Weights of a small GPT-style language model, trained from scratch on English Wikipedia: 2 heads of 96 (1 for keys and values).
MLP neurons of a small language model. Each row is named by its layer, matrix (up: input weights; down: output weights) and neuron, and shows model dimensions 64-191. Each number is 500 + 25 x the weight over its row's rms, rounded and kept within 0 to 999. Numbers have three digits each.
After each neuron's rows, "fires on" lists the tokens most often at its 100 highest values on Wikipedia text that the model never trained on. A number after a token or word is its count.

L6.up58:458540502533476529464475483430514510537461492487517508495504490473524492510473473502485532476482535470531540492521489495509470457486487504520513485517489514516515511530531538527484513543506515509458532500500526470494521522518516481542499510470511532537516476445516495515499489471495528444471527515530505522520538517445470480475513501502489489526501477486517532491494480478491465462467
L6.down58:430544484515498476501502504479539536508528514514507524506468496484470489537499494468530528493535523483496518517504497513451501465489492485538535498528543469481482531489520495525519521508491476504473488463530525503468465526485451474524498527467538512481509513464529535489506481504493505491501493525501453496482517488485540509496507501508495521478508475494489494520512532473463516504517
fires on: "}" 35, " " 9, "I" 7, "(" 6, " (" 5, "-" 4

L3.up562:513506493519445512474520516482512565483477503490497498507491555524515498482483477473483493462520539485481556486486463480466487508515537484526489473501527497526528461482468545477516530472504563468549530527501515502520495503479555498475487535518489496524491519529469501477510507536467502501491493473507522528529516501500480518484514544482504571469508496476536507479442508472532485474479
L3.down562:539513512573465482527503517500467468488505509513527490521491499503448516474501473470482510514483494533483504471493490549500495512459496508498483509522501482532477502501496514478521489515496462530521493483476493533502526477474525509577466476489474490509531511546521489509517510450489551512492480525479487466501501523519486511516473537533482484559498466514504487514473518517544485481485
fires on: " –" 31, " of" 23, " with" 10, " to" 6

L5.up200:456445510502466543494562508510502492506512495472525466509546497478532463489548475464532524493491529537529467491501485480541467506510512456551529516478514530489492489502491493499470495545494484488481506565525462521550506495476494486493520529525525514485469491511463511502443442523508517527464442542484484530521503507516527469521503477503509494507503515493475505519504480494528492519484
L5.down200:500511469512512484503502516510451488467488535500486510504494496463486525490456525485483494560516467485465513443530498497468555530496551501510479502531479475515505527488529476507527475501466509486515523460512480477480501532442515485522500482513475501486517503469539554486531477520533469472521498484482510500461462512541481525494495507519515506497491515470495489504508528476502495485481
fires on: "ia" 22, "-" 11, "27" 10, "ity" 4, "–" 4

L10.up400:525499558459495477510550498519494503519552459461490496470476512497517480493488479535519494474497511522499519470483506489472532498518494500491459491506522485538538441497482461500522490499529527459549477497445514519526503490535521491521424479532497464517505506507500467520511513518524488482505573508518518476475510463503501467473503515498528486505533489521473483484519519515514460490480
L10.down400:462455468491479557527496538477446478471483482510512498514465520466537496525528522468503514512513474498493489520483489502538470492536482473506551522484486488438511560516514472504517498496501522518438521458564482495525506488492493511484546490515495498475496478506499506491515509502498537529494487512435478478503495513511490469466487479540477511501503476533470449499461515513494535508566
fires on: " Art" 16, " ent" 16, " manufact" 9, "t" 6, "ont" 5, " of" 5

L12.up572:510502529536486505481553457486481495495514522525481519524501518487477478503484472511478473513510500490505493442512514486499477489530529469495471499482564541485510460561490569450522504545547512448505530490510503498501534530544541503503460523482498464495440492505466468486501501518480505497430497517473542512524515462527522453504522495511502502518517503493499533524457465511475482481474
L12.down572:484465513534469471537497491496521472489517548527513519505468516486515469517463495467507504475474522511530468457551514521491525495535534492485508517481480529477535528518490482540479538509495477493517496436509488492519462496520488529485539498504515521520480476508466505550514492457497490504486501463468504498542538496549491482524491535553538459480414500526483507492491531485526495500494
fires on: " t" 28, " at" 13, " T" 12, "v" 5, "to" 4

L10.up621:527490524476454514506527463549522475548483472472494490529588494484518513515497509464495537508468519495512492516520492516482476482488469522475489540470548526498449476499489495481527482465521510481471486501520521456537530552488487510508492476476501509525485513529479488482486498512519486468474505470524501521516484464485507510534502502479463461485493539511515553430537505483466479528471
L10.down621:501491505546482494529476507517517507469514496506530506511499521440474467560475481508516443547510509490521526531473520532529501518497475506473517495525545497544491496502516490531526523539461502509513481516470501558491513529497477471510493506528449445490476481539482505483470476481467481496518479486494508468516505496511497488525517505522478437583519466513467493482490520488513488482472
fires on: "b" 26, "erb" 12, " V" 12, " " 11, "ab" 6, " Dec" 5

L7.up756:517555538529487504464507500496532453517542498538530494522535467517532501498511485513491515439493514464535488487471514523477494488496490508497472481538544482502488525535509528508507497511492523505502488525458503504505532492488540531526461467548465503492488554466520474488553456497497511538520537509464505505484522447525514529485502503521503521468548466483458521513525441507472459485516
L7.down756:506488517484539511501525478556516468519479518501461520474510547538511549482527530483457475461518511492526492481520481530514516486529488497565506465496457500517473516555497494457487459497507495435509462536457525482530484489541505490532520515482510496470479502501498460513525476482518496452538503509454516508498527516469543496514513553499482497467482481548498506503486504550520532508518
fires on: " not" 29, " to" 16, " |" 11, "pl" 10, "n" 7

L10.up287:503486531530519491469516513444514542506500452501483489491493539539520470493457507504508490490452526489514495459487547495516492523487505495497464496478514506522496444525428530484492477485515544513499498514501480476532501498487474508488450530495460489524479507508494472489573519516479470492509531502497494575512514480470496518512512492486526516520525481509474501513486500504521467524469
L10.down287:480474533502517523521484521478455514478496526492495541457489544513522485508486473481487486446545474496513481431482550461501475506488505476522484521507497469466476499515512514502521464469445517492486521491522520521560527424521517521505482505458523490478539495515486509465499504479509549471476535517514526471503486517515466545506463499503485542501514503487500489503502538516468493505529
fires on: " to" 34, " of" 10, " in" 8, "–" 7, " ent" 7, " under" 6

L3.up48:528501489490494511504497526502493509489509517520543517512483528516511419515473508496490510536528522499486493527505484576479486522505486515531515457480521478465543512501474505495506451487512472498468543511483546489487469489544428522478558484486540505504456475523521471493495475506502510523513478459503496489483485502485501483526501483499470500523528467492482485480544429505479498494478
L3.down48:487493505483561518507539477458487518531487502495519521486510479510472514492506504487464496445454508478463493489492539477537508507470497475499482513535529508503532494526533462496467494499502487510504497443523480506530536548521531548527466491489511448485483470528484523481484475503506508508510470503514487500499509512533516480429509543489507533456473537534518448538475534506492506536486
fires on: "-" 25, "h" 12, "it" 8, "apt" 5, "end" 4, " of" 4

L3.up212:471486510490519490499485472465499510486474472498502450531507491516504483506439467500520521479426530514493513492454495524426487565550522468518557489466537515514493460520505502500510507478524504488498459521480456471526485506539520504500493535534502491536501488520508527483509513530514498457509470527497475500512516502474499516477489523500498500522510498500527504479468493470510495539488
L3.down212:491495508495468530512516515514500505517504519521479511455501484480501503546566493453470489494507511515461531476474474470512505526472475465503510517501492512527493487530464513515506541507509493537497561487522492468484509493505514507476520476448530492460506507472488498530503496485492520457512468487456484505510503496541516512514526479508523485479504503498474442463462522477523511489486
fires on: " of" 49, "–" 7, "ay" 5, "-" 5, "A" 4

L3.up648:524516477542465499496500536511521460487524532502544530480512497520498529533514464471462502495495501532510495503517488598519474570496500517530508492507525482489519491496512485541501463474512448482525538503485525474511545551483458548508501536511583507519491491523532490528494486498505510533504481457457531491487459498519513460518482526485522497544479491450489487496516509520523460513496
L3.down648:513524486513472503546493487466512514554467481508503517512484499502517515506504506512498490457508508485468535487475524471471532519462463470537489521482497493513515505484515495506510477457515486548466486519528491509509516495488489528471506498485533497474498531570470468483488498455485497477531484502478474491533538490489541514509439509521465537465557515486516495496474479483488478512493
fires on: " of" 31, "and" 12, "ent" 7, "it" 5

L7.up75:490486536505524528481519508444494476492496509519491458503510514496512509496480453510509497471513535496505500456506501484453470531477491525534515489516520531493551465503454522501512511449509544480524494525459494513488511490525491507540463476501493506532488465510527482419522506465472453511480493496520497463502511505483521500460521527527497511536574469490512509550492478506520473493483
L7.down75:526529548495485512495517513551464511488511496524525496467527501503527511478491463505479492500484544532499494537523495509508471471454492506495477488497513498506492514529434505520519503464501512439508513525522507511491489519538556481495481507486476510457489494484522507488560478491492461476548515486493485505477521479509524510534518521472525484521532489477487458506508476539452500457472
fires on: " as" 16, " to" 13, "In" 9, "===" 8, ":" 8

L3.up228:505513536522510518525516498444496506505494463519492498539489498478507419455509450532538515433506517487528500492491495482513500514451490507480519481494555464485562496518501559491508486489521521501544528511447482466514479502510524482525470478481507495488474471489514524535509511524474507510486495497504495525507516483524494474437458522524534467480546505484515522506492464507525479494474
L3.down228:525531530483531532509515500552489485509518508463494493456498457490470467504510531528504474532486545525490477496478499496463470490512476484494524508483473497470505508502495475545523488501492500482489508540530509536472491463535486513474523493514525519488525528488474477492539505554534473466542521481451480527484482470465563538563497486524480533491513522538489415513540487530496506480496
fires on: " as" 32, "al" 9, ":" 7, " in" 5, "ic" 5, " |" 4

L12.up618:496515527528459569517513457507543492554479489507527472520529494489477494470437508456484499518504510528506511483478511532466471477517515510508524478475497526519468519514491522516550506527510509513479497523519475486516547560521534503456518526515501477525475482492508461495457487515522511506463466501538490530446511497450510478506529499497456480470506492510438538469493487513479487518494
L12.down618:521510540518471473503505520511482493505498488529468510505560476506457528478460490548476542498495487521512542512503502525520493506463481476485483477527524501537492507534507488513530533513505536503486499523486470508476489475500541530551489446503492493486477510510457497447535487556526505484509529519478530507512488488501502529507470528476489512476497491543450505481513532491547440521550
fires on: "b" 24, "-" 14, "ab" 9, "est" 8, "-b" 6, "hes" 5

L14.up648:527529566525486497449516489490477497497491489509505514507509512478489494498477490470529506504476521487515558442476527496532498535459515492502467501488535499537506465520462540480549480490507506480546497540468505507516528492545506531497424475507488494493501474504549469504529498516470504511513524502497486517530473488475473479480499490482489497473514510513486528498512483477427449514505
L14.down648:487489434452491517566532502528497539462479534499518539499472514497518509509504512462491478472517486516444489527518511501516464474512523489501483518455498497477503472474527448483491482500438471475477494490513520501461474511475456520433535494480512512491481489516482495505512495450511524511517510529532490477491555539471436519482482461509514504528500564495543494536512499559487512502448
fires on: "-" 20, " " 15, " of" 14, " –" 10, " de" 6, " in" 5

L14.up193:489509564502501530492527485510513505469476495535498509502490549504522484537470512502518479490493492457535521459479512524502473493465498471499499494484491515505488517517510528491516530538512526456504497545526476471574493519547521500533476506526441481509538484486498467536499481465502536483497459486523495453489537526521478505452547519526519456498513491532478482509512489476509498521501
L14.down193:481484500510511510484483501512491493489510531510432483505477496505474580505537482497508444510509474501510531477521546461453527492489545512484541519469463523481503495527490488485511519494491518503478471474518484524506471502479450513494561487447503508519502528512543557510515478522502505513504469513504467496500521540490498551483515517541461488486484537462491531475502504525481567492500
fires on: " to" 15, " not" 13, " t" 8, " may" 7, " can" 7, " will" 6

L12.up538:509509505521498499525531473484530520465525553484540527513532504471476512513501523492515505491489513516552503483526467512480454498485498465479450507501500514467509513503457526527531498519529495489529502515476498453520457526490549471534499522475502479502435524494467509498533473502496524555477504497472528506502549501533508485478513491465502460465505494462497533464483495468502458506469
L12.down538:529504516461491495495508499473443507509501537530531453462509521485457513540504493534497532535492515505523473477479508486484503539565545514484507494504470488497497504542471469505479520463524505497520543504492533562475471518506488545507520523520517504480529549495497490497507507477487465476488534505501497497489522514532528489503528509507508544492494501483454479486479517491524508518493
fires on: " of" 18, "at" 16, " T" 16, " t" 11, "-t" 7, "b" 6

L10.up137:501506532485476518516506484520527511562535527492537471485516463510478482550489501527488510509527519483512534478479497520481470491498489463473482525498487484538490505541537509514533526504494479474498487492522536491522550495482515528540453527551457500518505513490516434466500465490493518472530521486510531478485485489487518518474519515501510467481534504494494517517473463511502472519517
L10.down137:509486510521492537544480501543496482464476521527484484526489511530497534510503526479516510493502477508529514494509515526486534482474536512512505493536475474513502494508458486463509510514448498516522512442512478507479477485489468520521539509487468505503498505501525458488523501512551537485451520477463462523473504479509472504555487482514504444501475529536516497483489513494471481523491
fires on: " to" 19, " st" 17, " St" 17, "and" 6, " not" 6, " And" 5

L10.up693:444505538496475513464493486495503459528533492489500504517525515540557471491482432525473514501492544523498489476505520481468470483471514526510500494469506503498481507538480490475530515534498461458479529511478518479469541515547526455566472466490471482527476478503482471471463520456497499493456476522499514469521532492467508510518472495521484484563529492484509511506540493496475486505508
L10.down693:506493551538459492473501486481519552485501547524532454491512536498502502511462489550485506461482462518486522462504481498463464471496524512502526520572533512509508438497469490468503506496489500480501504518501501527523455554534492510507514515507540513502471482518559514498534508531498474503497531515535466500454515452473522442495458491479487530468521502505505489522495473517481479525478
fires on: " (" 50, "(" 25, "\\" 10, " (−" 9, "[" 4

L2.up28:479531496533488517504535489457500517502498497481518504494488505486483526565491498477496510484483502428540497516489501494514475494451539497495454463494500514487485499523483515516497490546533515481484497560477523488540484503490524518492497511509504504492474506490464503539495490508483565552488514481540497504490537498512508524445529523494491441511511505521485530457518510507510486504488
L2.down28:490516554526530455525478487537519550510456491483507474463503467468533458506512469480493484542507483494534536508491528496489540510430474510476589465447489507477470519565516494532521493501540510489516480524528511506523505523489461529493515507468535488504480528498483499487507481534538513483490484453480525519472506494507496469501493483494522503474447486493481523497507516497497489505458
fires on: "est" 15, "b" 13, "t" 10, "ch" 9, "at" 6, "f" 6

L7.up119:509464500490493509515512474468526502552493476492517499515516547502554456486473511491491510512483540477495499459505493471469541503516476461550512484489544489484482465517471549526474463562537492482515541543498451459525503547491534520537509479495483522503488477477465495483474485497485497474530482529488455499545527493495479528496506469503479491501490520483502533497518485470480468501496
L7.down119:478517511517552505511502535494491472521505455528508514490489475483483513491537501513504570545471490517432522475518512485471486532491523535488520510528505482502498490501479507482556520465501511523514541511479490504510508480524523506474491482494489453445475529492461506496481513507481489487499522482437519487536463481506468528502469470509540481506538471526531487510452506477503448453486
fires on: "-" 31, " |" 19, "ed" 6, " " 5, "–" 4